Weights of a small GPT-style language model, trained from scratch on English Wikipedia: vocabulary 8192, RMSNorm before each block.
MLP neurons of a small language model. Each row is named by its layer, matrix (up: input weights) and neuron, and shows model dimensions 544-639. Each number is 128 + 32 x the weight over its row's rms, rounded and kept within 0 to 255.
After each neuron's rows, "fires on" lists the tokens most often at its 100 highest values on Wikipedia text that the model never trained on.

L6.up1637 [129 156  77 153 139  82 138  68 155 158 132 113 125 129 108 121 130 156 163 178 170 193 171  62 130 103 164  49  95 128 188 139  92 108  59 147 118 115 118 158 162 131 190 139 194  76  67 137 127 136 145 111 144 124 134 121 153 102 143 123  98  79 139 110 102 159 141  97 130 160 122 152 192 162 170 147 202 130  95 170  96 140 129  75 100 142  55 112 119 115 133 102 129  69 163 166]
fires on: " Har", " pro", " ca", " ad", " pres", " prec"

L6.up501 [152 127  85 160 118 128  71 177 124 154 156 126 146 137 112  55  78 134 157 182 143  82 179 127  73 174 102  97 110 133 178 141 177 159 228 147 132 112 120 140 103 141  73 119 133 148 145 111 116 138 113 147 152 116 115  92  98 113  98  99 126 151 114  85 184 102 183  95 212 151 166  86 149  65 117 127 130 136 168 147 187  65 135 115 100 145  79 129 154 165 115 166 156 125 163 130]
fires on: " pro", " repe", " Har", " ca", " prec", " ad"

L6.up433 [ 82 116 168 142 117 129 101 119 111 147 132  85 158 130 115 118 162 152 156  95 165 183 126 138 136 136 137 121 122 169  98 190  52 163  59 156 172 145  97 111  88 142 112 134 136 126 154 109  84 102 110 135 145 119 120 167 139  92  98 137 141 102 106  95 200 165 149 103  74 116 174 136 205 137 164  88  83 108 137 229  47 187 152 103 135 148 121 137 148 111 157 118 127 174 109 107]
fires on: ":", "s", ";", "l", "}", "es"

L6.up2439 [131 150 137 149 145  89  87 103 111 119 101 102 123 104 164  64 126 141 184 104 145 147 113  69 133 185 173 166  64 107 188 111 153  74 190 154 125 141 138 138 162 197 164  98 138 192 155 120 126 118 137  93 173 123  60 140 119 132 131 142 128 123  98 108 124 142 159  97 118 167 135 144 164 124 176 131 132 142 179 170 123 153 141 140 177 111  83 147 146 117 118 199 100 110  56 131]
fires on: ";", "s", ":", "se"

L6.up510 [155 185 168 117 111 109 112 113 101 136 169 110 177 160 149 150 115 154 161 102 103 119  63 180 126 152 131 166 169  94 156 194  94 100 126 161 125 121 112 185 158 133 152  95 170 150 171 114 158 129 125 105 155 190 156  87 130 120  86 140 178 142 129 116 173 140 146 131 118 156 132  62 131  86 166 135 153 113 141 136  67 140 120 134 109 150 122 114  83 212 104 103 139 165 153 103]
fires on: " pro", " ad", " repe", " opp", " prec", " rep"

L6.up1318 [106 122  87 121 133 147 156 216 110  88 177 123  70 122 154 133  95 202 144 113 116  95 109 225 121 150  97 107  80 113 112 128 101 178 146 109 131 182 133 146 175 157 167 125 161  82  76 160 129 129  68 149 132 123 185  66 130 173 168 146  52 119 100 146  99 118 110 110 143 131  86 124  93  94  97 147 116 139  53 124 131 114 116 144 116  79 112 113 110 120 129 138 118 110 113  93]
fires on: " Har", " ad", " ca", " pro", " prec", " pres"

L6.up195 [108 123 132 164 157 151 115 112 113  82 102 138 118 123  89  93  96 184  88  66 141 150 173  46 139 157  99 108 155  62 179 153 110 166  77 129 107 116 121 101 129 107 164 172 134 159 111 106 124 161 113 103 121 118 102 162 169  90 176 169 151 159 107  79 138 103 185 130 124 155 125 135 133 126 154 128 140 138 184 120 161 105 147  66 122 175  94 147 146 168 116 142 103 140 139 140]
fires on: " pro", " ad", " prec", " repe", " Har", " ca"

L6.up1851 [ 71  41 179 120 110 161 114  98 113 154  96  87 144 128  87 196 112 118 162 132 116 104 165  52 136 108 124  37 112 106  94 120 171 120 137  69 114 160 120  93  96 121 122 140 135 174 144  74 129 117 121 118 144 142 114 100 117 162 109 165 110 142 132 107 110 108 150 136 147 159  99 155 136 185 169  98 130 131  84 111  92 118  88 122 167 121 122 181  64 123 142 116 197 109 149 113]
fires on: " pro", " ad", " repe", " Har", " prec", " Tri"

L6.up734 [ 91 125 148 190 110 132 150 157 130 134 151  60 147 111 139 123 144 123 153 125 182 141 160 135 133 120 165  80  57 132 129  83 171 131  90  70 132 174 108 108 135 102 110 142 132 151  92 149 108 129 145 106 129 124  87 117  95 126 161 143 119 125 142 135  74 173 162 102 122 124 149 154 118 174 132 124 108 122 104  55 121 115 131 132 162 139 138 137 107 127 136  69 154  68 121 115]
fires on: " Har", " ca", " prem", " pro"

L6.up43 [127 101 158  71 135 119 132 171  88 155 104 155  94  93 143 142  86 132  97 116 111 176 115 131  94 205 118 158 104 107  94 134 199  74 142 136 118 110 112 123 137 167 156 108  88 183 170  86  76 129 140 116 140 122  38 155 142 158 112 160 136 162 158 119  95 173 156 144 173 117 152 137 152 120 139 104 117 133 179 117 122 132 113 126 143 142 149 128 116 138 105 106 136 128 156 114]
fires on: " (", ";", "–", "s", "se", " Team"

L6.up1869 [131 125 124 148 135  86  75 142 152 151 173 166 126 127 115 122 150  74 166 125 123 202 150 153 200 122 160 110 115 171 113 127  30 114  49 154  92 150 119  85  58 166 105 126 133 165 127  97 164 149 132 143 135 142 139 107 184 141  59 181 106 119 124 110  70 113 161 125  95 148 144  94  98 108 148 136  88 141 127 119  70  99 117  67  73 100 192 119 141 197 123 124  99 219 168 139]
fires on: ":", " and", " -", "s", ","

L6.up218 [115 155 128 151 103  89 148 121 189  95 105 109 148 139 105 157 131 122  59 133 134 155 135 104 175 137 150 104 140 161 112 175  39 165 111 153 117 119 135  78  81  78  97 148 202 223 157 125 169 114  99 166 120  65 118 136 167 103 198  85 121 163 164 115 150 138 114 196 145 118 123 153  80 108 128 125 133 132  93 148 133  68 109 109 162 144 158  88 121 162 117  94 110 148 142 117]
fires on: " Har", " pro", " prec", " ca", " ad"

L6.up960 [107 103 139  98 135 145 164  78 107  87 125 125 106 116 193 136 132  89 127 167 134 152 102 157 112 130  65 161  95  69 154 147  83 128 163 189 161 133 159 137 155 168  94  87  62 123 128 110 113 119 166 149 115 175 176 123  41 145 106 123 128 156 138 129 164 108 100 132 217  78 130 142  86  86 141 124 143 129 146 108  80 170 135 116  68 138  90 138 131 146 118 247  55 110 147 133]
fires on: " pro", " prec", " repe", " ca", " Har", " su"

L6.up2362 [154 126 146 109 115 124  97 121 129  89 155 174 121 124 128 115 133 128 130 159 141  91 115  95 203 153 171 107  60 118 109 120 135  81 140 135 112 126 154  56 144 170  87 134  62 173 173 102 181 121 116 132 185  50 159  75 102 140 176 163  88 141 170 144  97 114 141 102  95  81 144  95 153 125 110  81 134  78 121 144 110 148 156 179  78 112 187 137  99  63 126 142 129 163 145 152]
fires on: " pro", " Har", " ad", " repe", " prec", " su"

L6.up1539 [101 102 111  31  87 175 130 171 131 103 122 159 118 126 192 184  76 114 126 114 125 133 119 120  95 147 142 163 136 152 149  65 146 107 133 160  96  93 107  52 160 163  71 107 155 129 152 154 108 135  89 157 116 122 107  80  72 138 129  93 149 153  94 137 105 150 103 113 124 122  83 142 121 121 155  86 133 108  99 152 118 111 141 129  68 132  96  53  85 169 152 131 154 187 195 118]
fires on: " Har", " pro", " ad", " ca", " prec"

L6.up1794 [ 69 147 170 135 170 149  94 102  79 111 141 198 158 178 124 150  88 136 114 172 118 128 184 196  99 108 105 157 105 114 141 125 153 138 162 124 149 103 148 132 174 105 103 166 174 155 130 124 114 121 143 154 112 148 131 117 112 135 181 154 176  96 124 134 176 118 137 143 112 138 134 167 151 104 166 146 110 109 134 179 206 182 120 137 138 121  93 100 103 151  94 146 163 124 161 104]
fires on: " pro", " ad", " repe", " prec", " Har", " ca"

L6.up124 [129 156  95  91 124 152 124  97 189 142 108 155 147 147 163  37 129 110 145 115 127  86 119 188 206 113 127 145 112  68 128  77 124 127 110 121 138 128 155 118 105 112 160 151 153  83 128 104  99 137 124 151 119 105 165 112 126 111 166 127 118  84 123 114 131  98 105 115 164 123 115 100 151 138 166 156 137 113  83  84 133 103 133 201  73  98 111 148 132  74  68 169 142 139 147  89]
fires on: " Har", " pro", " prec", " prop"

L6.up1532 [219 137 125 112 118 137 116 120 190 104 130  96 220 129 146 110 135 134  77  95 157  93 120 177 113 113 114 145  78  68 142 126 101 153 143 140 150 119 134  86 172 129 199  78 170  59 123 151 114 119 133 162 142  96 168 143 147  71 137  97 130 189 127 101 177 141 156  93 170 113 169 101 132  96  93 146 119 148 150 120 142  85 162 150 120 132 120 135 134 112  91 113 169 109  77 119]
fires on: " Bu", " Tom", " inc", " acqu", " opp"

L6.up867 [167 149  53 107 151 105  77 110 111  99 125 176  92 137 120 152 122 148 174 127 153 130 120 105 148 130 118 111 111 117  98  81 101 115  93 125 136  80  90 163  42 118  71 109  83 176 103 170 123 100 138  99 108 127 124 135 137 174 137  63  51 104 133  98 169 137 107 174 118  90  90 124 146 136  62 123 191  82 111  95 101 183 113 160 111 116 168 126 158  61 182 153 110  89 117 124]
fires on: "s", ":", " and", ",", " -"

L6.up460 [153 117 175 139 140 122 153 132  87 130 128 158 127 159  90 145 140 119  92 127 118 176 106 141 107  88 104 153 166 123 100 166 148 156 106 164 108 143  87 166  45 171  85 112  94 138 208 132 158 138 133 159 143 152 190  70 182  27  60 160 115 151 171 130 145 131 125 200  74 131 146 149 119 170  75 111 129 139 152 136 134  89 161 121 104 147 123  96 113 120 138 130 135 149 130 109]
fires on: " Tom", " acqu", " opp", " br"

L6.up274 [139 114  90 142 168 172 127 113 166 155 136  82  81 139  83 133 117  77 171 101 137  90 142  86 145 104 139  95 136 111  94 152  91 171 143  29 178 129 170 152 137 129 131 127 141 138  41 150 181 117  94  96 152  61 121 144 145  97 116 111  91 158  95 121  86 100 152 134 122 139 197 107 128  44 143 152 105 110  78 121 130 130 129 172 113  76 116 125 157 130  93 127  89  89  57 114]
fires on: " Har", " pro", " ad", " repe", " prec", "At"

L6.up1868 [ 98 130  52 164  11 152 163 135 142 124 116 147 118  99 145 136 102  94 151  57 131 111 139 127 129  82 187 125 130  88 152  87  70 131 120 133 140  63 113 142 129 163 125 136 201 143 146 147  91 127 112 151 117 102 201 104 147 149 135 145  58 122 134 111 187 128 154 146  54  84 124 114 165 166 150 169 148 101 129 136 118 139 138 100 105 147 112  97 174  82 109 159 123 153  79  85]
fires on: " Har", " pro", " ca", " prec", " ad"

L6.up779 [ 55  97 114 152 133 127 103  79 177 135 123 118 159 155  85  79  90 154 138 126 130 180 118  66 140 190 172 136  76 156 142 150 124 121 103  93 113  96 143 155 106 110 100 149 191 188 159 113 133 115 112 121 101 148  92 138 132 152 187 113 121 149 143 121 179  99 114 106 141 168 167 147 103  82  76 123 147 121  68  72  72  96 128 101 109 123 159 156 143 122 113 174  94  99 133 136]
fires on: " Har", " pro", " ca", " prec", " repe"

L6.up849 [136 156 102 100 157 151 134  81 141 115 110 125 113 160 168 197  98 153 143 177  86 122 146 189 207 150 118 145 129 101 109 192  77 156 100 146 166 113 115 141 190 181 107 157 162 151 134  71 110 141 102 187 122 127 143 143 121  85 155 109 212 170 123 129 144 108 101 111 145 140 116 158 145  66 179 124 162 114 143 160 135 164 158 114  98 171 110 129  88 154 121  52 118 104 142 126]
fires on: " ad", " pro", " su", " repe", " opp", " prec"

L6.up1932 [138 126 156 136 113 118 134 149 142 122  95 121 140 113 120 116 111 133 112 123 193 160 166 110 128 164 124  52 128 133 152 104 128 170 147 125  91 108 124 156  83 110  64 119 151 113 191 136 146 177 132 143  90 150 110  52 130  91  33 152 152 151 104  71 123 184 119 128 111 166 148 129  59 146 131 149 117 133 137 105 179 128 105  89 120 125 145 146 166 102 148  94 145 185 141 153]
fires on: " Tom", " opp", " br", " dis", " rep"

L6.up2482 [132 145 141 173 176 126 135 161 124 147 147 188 135 116 175 158 145 131 111 137 129 134  97 153 114 124 134  72 109 173 100 120 192 135 152 107 152 123 141 127  79 170 101 126 101 102 144  97 118 160 102 120 159 139 132 132 144  98 142 149 146 109 130 136 181 131 113 160  95 127 129 135 139 122  74 121  95 156 158 143 148 118  75 178 114 131 175 146  74 107 116  98 167 115 117  85]
fires on: " Tom", " opp", " su", " repe", " br"

L6.up2559 [ 69  93 136 168 136 151 141 159 133 124 123  91 131 124 133 138 125 107  71 128 111 153 126  75  75 162 158 110 167  89 152 163 160 175  78 167  68 146 112 136 102 132 162  91 179  93 141  82 113 135  94 107 158 126  92 166 142 104  97 174 109 134 130 138 141 139  97 205 153 145 138 128 154 130 150 148 161 155 159 142 152 101 130  92  99 135 116 122 180 185 127 115 145 212 153 144]
fires on: " pro", " ad", " prec", " repe", " ca", " Har"

L6.up1334 [124 165  95  88 130 155 113 124 160 202 138 142 146 137 179 175 100 114 100 102 129  97 102  83 119 183 130 148 107 130 200  90 159 125  93 135 124 179 106 121 118 132 115 102 102 140 165 143  99 123 166 125 142  80  74  78  94 181  73 122 147 103 113 129  76 126 139  88 182 186 106  92 105  99 194 145 155 125 154 196 189 123 121  85  56  89  93 130 170 120 124  98 178 130 143 149]
fires on: " pro", " ad", " repe", " ca", " opp", " prec"

L6.up1067 [107  75 167  84  64 164 105 118 165 144 128  97 154 162  78 151 108  97 121 112 134 146 100 132  90 165 136 125 152  81 108 143 114 161  98 124 147 122 131  93 140  82 147  94 141 113 126  85 140 118 122 110 133  88 128 134 172 110 133 129 111 187 178 119 119 114  89 152  97 158 145 128 151 149 153 147 149 125  94 104 196  83 165  91 139 128  86 118 187 122 162 142  71 192 111 115]
fires on: " pro", " Har", " prec", " repe", " ca", " ad"

L6.up1941 [108 113 132 182 138  89  81 102 125 121 191 116 167 115 142 132 199 155 172  92 162 100  98 156 132  83 155 103 153 201  44 180  62 159 127 102 133  72  92 100 101 122  59 139 132 136 109 143 135 106 169 141 100 141 161 104 166 134 108 184 130  75 133 153 128 105 149 134 115 127 127 139 139 108 147 117  85 126 120 219 103 128 128 152 162 103 107 129  83 135 122  61 175 179 132 126]
fires on: "se", "s", "sa", ":", "A", "O"

L6.up1156 [ 68 116 141 140  65 185 107 147 174  92 186 101 124 151 162  97  81 139 113 135 165 126  65  94 184 167 181 118  52 121  77 129  87  80 146 144 163 168 134 105 117 160 138 141 115 131 151  94 122  99 150 138 130  84 189 138 147 183 194 164 145 150 181 126 142 115 141 121 143 169 152 113 138 136 147 149 132 117  64 131  95 132 161 184  96 142 102 166  92 130 105 113 128 129 117 110]
fires on: " Har", " pro", " ad", " prec", " ca"

L6.up69 [124  71  81 127 129  96 118 101 168 151 109 159 158 131 144 117 148  85 172 159 166 123 186 138 141 129 164  90 127  98 140 199  88 106 140  58  99 140 168 111 154 185 135 109 166 161 128 162 150 131  80 113 150  67 157 134 109 122 160 176 132 121 132 142  92 154 103 116  98 128 112 129 134 128 152 136  93  86  90 118 112 177 158 125 116 124  85 141 163  63 136 164 118 104  65 122]
fires on: " Har", " pro", " ca", " prec", " ad", " prop"

L6.up1716 [152 120 113 128 116 137  93 146  90 117  58 102  71 127 124  64 182 136  92 163  89  89  77 124 153 141  97 105  62 135  86 128 130 120 120 116 145 154 149 154  82 129 114 142 151  89 187 181  92 122 164 109 143 171 125 124  97 123 116 180 141  99 126 119  87 102 145 142 154  86 155 125  67  46 190  74 168 144 110 137 123  48  92  91 140  99 177 121 183 151 147 104 153 113 160 140]
fires on: " pro", " Har", " ad", " repe", " prec", " pres"

L6.up1202 [193 134 118 135  78 116 121 124  92  92 128  74 126 114 166 147 127 141 148  92 163 129 125 171 125  98 127 146 122  61  78 161 137 141 222 134 152 119 114 147 205 121 178 157 158 113 101 143  43 118 108 125  94  96 181 117 121 219 213 152  73 130 169 132 117 146 142 156  92  88 124  73  99 127 126 174 165 136 133  35 117  69  96 126 119 114  88  99 197 136 109 161 123 140 128  96]
fires on: " opp", " Tom", " repe", " Bre", " pro", " Tri"

L6.up1623 [153 192  97 108  97 104 154 115 163 102 126 160  87 150 205  97 103 183 169 114 150  57 131  95  99 102  97  86 166  99 155 108 148 130 111 133 119 125 108 117 130 140 147 142  79 123 146 154  57 113 138 130 100  97 171 128 110 123  89 112 107 138 144 125 165 106  93 135 144 104 128  99 119  89 132 168 167  81 124 160 119 150 118 158 132 100 132 114 161 118 105 137 156 109 158 137]
fires on: ",", "|", "s"

L6.up434 [145 131  64 125 188  80 113 104 111 118 148  96  80 144 148  64  72 134 154  87 135 117 146 131 125 134 120  92 139  89 135 127 130 169 158 149 117 155 140 175  21 118 107 115 113 129  68 152 107 140 121 187 153 133 173 152 150  47 157  91 127 131 139 116 128  74 109 143 121  82 147  73  91 165  21 103 119  94  85 111 131 139 146 151 128 115 146 135 136  39 127  64 142 135 128 110]
fires on: "s", ":", " and", "l", ",", ";"

L6.up1241 [112 113 185 135 148 147 141  93 105 103 101 124 137 109 141 163 112 168  20 203 100  75 145 175 205 150 112 152  95  85 147 184  83 134 158  78 161 162 128 101 149 138 133 180 105  93 101  83 150 159 144 139 120  86 103 140  85  94  90 107 187  85 105 151  72 125  72  92 150  86 145 126 112 118  95 154  94 150 166 133 140 161 193 110 113 116 153 170 143 150 124  76 108  79 119 159]
fires on: " pro", " ad", " repe", " opp", " prec", " su"

L6.up2194 [128 108 132 136 134 127  82 168 142 109 117 116 133 118 113  86 119 165  92 117 107 179 128 160 126 116 136 119 127 105 116 110 194  63 132  87 126 114 154 121  90 134  82 143 128 165  81 108 124 126 158 128 115  97 143 134 196 154 106  77  85 149 152 120 110  96 143 159 139  90  79 123  65 138 110 100 180 137 113  99 138 133 127 133 141 110 163 188 131  83 146  95 149 114 135 177]
fires on: " and", ":", " -", " of", ",", "s"

L6.up375 [199 151  84  93 121 161 141 105 183 102 111 125 198 102  90  69 132 180 132 159 120  60 133 100 207 129 158 152  73  93 139 155 153 112 145 115 165  99 134 113 124  75 140 173  76 172 103 152 120 145 133 170 136  82 120 127 103 110 154 137 138 138 179 152 136 121 135  85 103  96 112 149 169 126  35  90 124  83 138 104 116 129 139 143 154 121 141 137 104  88 123 157 134 109 125 162]
fires on: " pro", " ad", " repe", " prec", " su", " Har"

L6.up414 [122 105 186 147 119 175 146 123  88 144  95 149 100 128 132 140 133 148 164 138 177  42 151 162  72 166 166  86 105 105 162 104 204 166 173 111 151 143 155 137 178 121 119 116 178  75 193 123 102 139 126 109 126 110 216 119 118 133 131 110 143  77 144  83 108 112 126 130 123  89 166 127 203  77 127 132  85 126 109 179 164 145 185 219 106  84  82 137 105 111  93 103 147 175 132 121]
fires on: " Tom", " acqu", " des", " dr", " opp"

L6.up2095 [131 128 140 159 146  96 117 117 118 147 182 163 144  96 109  47 215 119 165  84 119 175  79  54 177  94 133 162  93 170  50 182 174 139  82 124 125 142 127 125  87 128 121 152 149 172 119 151  78 101 164 146 103 191 132 218 112  86 158 193 119  73 107 137 121 137 161 152  85 126 151 122 129 117 174 139  96 115 112 132  41 120 122 142 117 128 101 127 125 117 147 137  99 138 128 141]
fires on: "s", ":", " and", ",", " -"

L6.up934 [100  96 105 144 172 111 143 101 184 171 163 122 141 133 137  62 103  98 137 102 115  85 117 109 103 103 195  95 129  75 161 149 184 206 190 158 119 160 162 160 153 126 195 141 175  65 175 105 153 157 115 180 109 179 172 181 128 125 137  53 156 126  85 128 100 120 154  82 125 104 176 127 137 148 123 127 117 129 153  51 193  91 150 139 131 104  78 132 167 127 114 143 123 155 138 131]
fires on: " Tom", " acqu", " cap", " Loss", "Des", " bin"

L6.up1304 [219 118  92  87  74 112 132 121 129 100  95  57 174  79  98 229  61 136 158  59 142 107  97 165  98 147 149 129 148 161 182 152 127 118 183 143 125 133 108  53 142 163 152 140  76 111  70 104 115  97 130 125 133 142 172 135 101 129 154 159 184 139 127  96 100 101 125 106 134 122 122 100 112  90 119 115 128 116 129 117  95 138 112 160 155  79 173 102 149 124 142  97  66 113  90 121]
fires on: " pro", " ad", " opp", " su", " repe", " prec"

L6.up1438 [145 156  82  60 142 125 119 180 135 135 158 123 117 143 151 114 184 170 126  76 162 123 131 134 104 145  95 110 114 114  46 151 162 148 157 101 121  79 131 102  89 144 144 123 185 113 126 116  84 135 138 119  95 154 144 103 140  94 136 112  98  47  89 127 134 136 154 140  84  93 146 131 113  74 120 157  96  98  95 119  91 132 141  77  65 107  80 103 176 147 127 159 127 159 154  91]
fires on: ":", ";", "se", "vel", "na", "s"

L6.up2080 [131  98 156 159  97 173 101 151 149 114 115 111 125 126 141 156 117 179 144 105 121 120 113 107 181  92 190 150  52 130 129  85 136 175 182 108 165 139 132  54 148 108 112 133  66 147 132 134 115 147  95 135 126  77  48 112 112  97 102 127 117 150 108 143 107 111 103  97 131 194 122 144 118 172 166 147 147 122 121  82 134  82 153 116 154 119 127  99  99 109 111  90 135  55 111 129]
fires on: " Har", " pro", " ca", " ad"

L6.up1286 [ 91 157 107 131 131 101 118 108 147 129 126  49 121 140 117 139 199 135 110 137 159 121 148  98 105  74 157  98  94 108 140 162 147 160 148 130 170 102 144  87 163 168 164 143 154 128 103 112 106 103  98 127 132 120 179 132 137 157 116 118  99 104 111 141 128  86 165 117 114 116 119 122 118 140 166 140 150 102  96 161  73  74 149  29 112 174  80 142 166  67  80 115  81 100 156 144]
fires on: " pro", " ca", " repe", " Har", " prem", " prec"

L6.up1799 [210 103  96  84  82 171 165 108 115 120 111 104 151 162 101 252  83 119 144 171 144  96 163 139  88 120 171 135 100 140  93 131  90 159 182 159  91 159 111 130 145 157 169 149  91  79 138 143 151 163 135 106  98 134 129 101 142  90 162 157 147 150 114 172  61  90 136  96 153 130  99 124 101 129 133  63 155 132 148 109  95 135 107 147  76 147 171 108 132 114 123 108  80 123 185 131]
fires on: " Har", " pro", " ca", " ad", " prec", " prop"

L6.up333 [119 122 156  99 196 123  92 125  99  93 153 167 146 144 143 131 139 129 162 118 135 137 103  82 164 117 127 182  66 150  50 146 110 146 107 105 122 130 120 153 121 178  56 158 107 135 138 167 138 136 143 160 125 131  85 169 186 178 130 117 139  71 176 140 159  92 160 154 143 103 101 120  82 112 155  86 141 141 100 179 179 124 137  60 136 147 109 180 144 118 130 148  97 150 135 127]
fires on: " Har", " ca", " pro", " prec", " pres", " prop"

L6.up1757 [119 108 128 152 189 122 158  78 139 114 167 115  98 114 133 196 116 129 119 147 172 155 146 116 137 139 141  42 151  96 153 102 111 208  85 175 118  76 101 155 142 186 149 110 139 140 147 152 115 152 118  67  98 111 139  81 144 117 151 137 117 215 133 149  50  92  68 146 137 130 180 173 136 148 112 119  94 165  69 118 177 152 135 113  71 155  93  73 131 178 186  98 137  94  94 105]
fires on: ":", ",", "s", " and", "l"

L6.up409 [152 145  84 150 136 129  89  93 115 155 114 148  90 123 129 155 146 139 165 132 147 106  76  83  90 145 135 131 169  95 174 110 120 121 181 119 100  80 155 191 124 119 113  49 127 123 155 109  99 141  92 121  91 129 148  96 127 202 142 120 138 151 163 154  69 142 143 100 175 106 116 113 105 149 139  87 148 133 150 185 189 153 132  94 131 137  43 155 131 104 131  73 144 120 154 135]
fires on: " Har", " pro", " ad", " ca", " prec", " repe"

L6.up2265 [131 135 139 129 121  90 135 100 144 103 181  82 156 154 129  69 140 143  92 195  98 110  92  77 141 217 128  21  61 154  47 164  86 130  86  98 133 104 132 135  94 112 136 157 195 128 171 121 147 128 139 122  95 129 107 106 128  70 141 155 184 134 108 147 116 139  91 135 133 121 145  89  55 140 109 124 144 160  53 128 159 112 112 124 114 166 205 147 145 177 118 113 131  71 120  70]
fires on: " Har", " pro", " prec", " repe", " ad"

L6.up346 [131 142 119  90 144 178 110  92 143 148 135 205  93 142 126 186  87 121 158 127 133 138  71 148 136 142 137 154 116 194 165 113 137 146 102 111  83 123 102 119 131 143 102 122 150 124 184 114 102 111 159 109 124 114 208 145 149 114 135  97 134  87 132 105 104 158 106 151  81  95  57 117 102  79  81 131  77 116 139 145  78 203 139 110 114  86 156  80 111  91 152  97 163 131 146 126]
fires on: "s", ":", ",", "es", " and"

L6.up957 [119 157 161 141 157 117 136 113 130 112 140 128 114 138 186  88 124 185 151 142 135 121 108 139 169 114 171  90 145 144 109 167 189 162 173 141 110  41 136 167 165 155  73 146 140 143  78  72  81 136 118 158  65 152 167 177 149 196 116 119  99  52  71 139  96  87  95 133  82 123 190 112 134 176 105  91 123 110 209 153 120 113 146 192  96 128 119 180 122  81 152 100 162 197 149 104]
fires on: ":", "s", ",", " and"

L6.up138 [169 134 130 157 101 120 186 150 159  90 106 153 130 127 179 110  88 113 126 156 122 101 124 137  88 100  84 145  99 102 142 148 115 132 151 167 158  99 143 158  71 159 129 158 134 108 136 127 109 133 100 125 138 113 193 126 101 152 157  99  54 155 139 165 151 103 156 111 152  84 143 102 130 142 128 101 134  94 138 136 161 130 158 142  52 128  45 148 201 128  86 207 136 148 184 107]
fires on: " Har", " ca", " ad", " repe", " pro", " prec"

L6.up1699 [113 103 143 183 129 116 129  84 131 145 104  71 171 116 174 117 136  99 181 179 103 118 108 183 168  91 210 127 112 138 134  99 173  97 104 116 129 105 110  66 148 117 164 179 105 166  97 140 154 157 145 143 155 109  42 120  75 129 135 121 137 158 153 155  39 140 135 126 184 154  87 115 152 114  88 131 118  82  24 160  98 107 144 193 143 122 209 134 119 128 164  93 148  67  80 116]
fires on: " Har", " pro", " ca", " repe", " prec", " ad"

L6.up1886 [ 89 160 113 151  88 127 154 143  90 106  70  82 127 121 172 137  98 101  58 158 130 107 137  58  67 169 131 110 139  67 163 122 167 125 131 124  76 118 145 136  95 133 167 160 126  60 159 138  95 156 160  99  94 110 166 122 114  97  70 152 104 132 102 107 152 143 174 141 126 135 163  91 128  84 106 138 113 171 135 115 177 102 158 102  79 105 112 169 186 144 102 130 111  96 147 132]
fires on: " Har", " pro", " ca", " ad", " prec"

L6.up2327 [141 129 143 142 154 186 156 151  95 134 147  97  96 103  98  80 129 119  86  76 168 131 139 123 150 128 126  99 174 114 144 153 161 133 135 127 159 133 136 150 126 162  75 115 132 129 170 122 174 130  91 121  86 115 114 108 164  73 176 141  62 163 121 103  79 151 137 121 123 130 150 161 110 113  90 147  65 118  97 134 122 154 146 167 115 176  92 117 166 110 148 142 151 207 153 138]
fires on: "s", ":", ",", " and", " of", " -"

L6.up181 [139 107 121 108 121  84  97  73 122  74 114 160 163 103 178 205 130 116 161 120 158 198 159  99 190  81 170 133 106 120 117 157  40 149 128 130 165  98  91 132 161 102  81 129  56 130 163 100 116 103 108 172 178 156 123 129 107 156 126  96 108 154 175 138 143  85 157 129 168  80  94 102 133 152 145 110  99 128 126 209 108 120 156 103 116 142 169 189 158 101 106 162 113 122  54  77]
fires on: " Har", " ad", " pro", " prec", " repe", " ca"

L6.up1229 [130  74  99  95 166 156 143 127 180  94 121  68  40 107 125  93 200  96 116  58 157 161 145 142  97 175 156  67 156 108 156 124 152 116  77 140 156 115 114 178 103 193 164  70 156  81 136 125  97 128 118 125 101 135 154  87  87  73 126  90 125 119  68  76 127 164 106  83 150 161 130 161 116  82  46 150 130 152  85 129  59 156 123 162  91 138  88  88 136 118 140 108  81 108 154 108]
fires on: ":", "s", "l", ";", " and", ","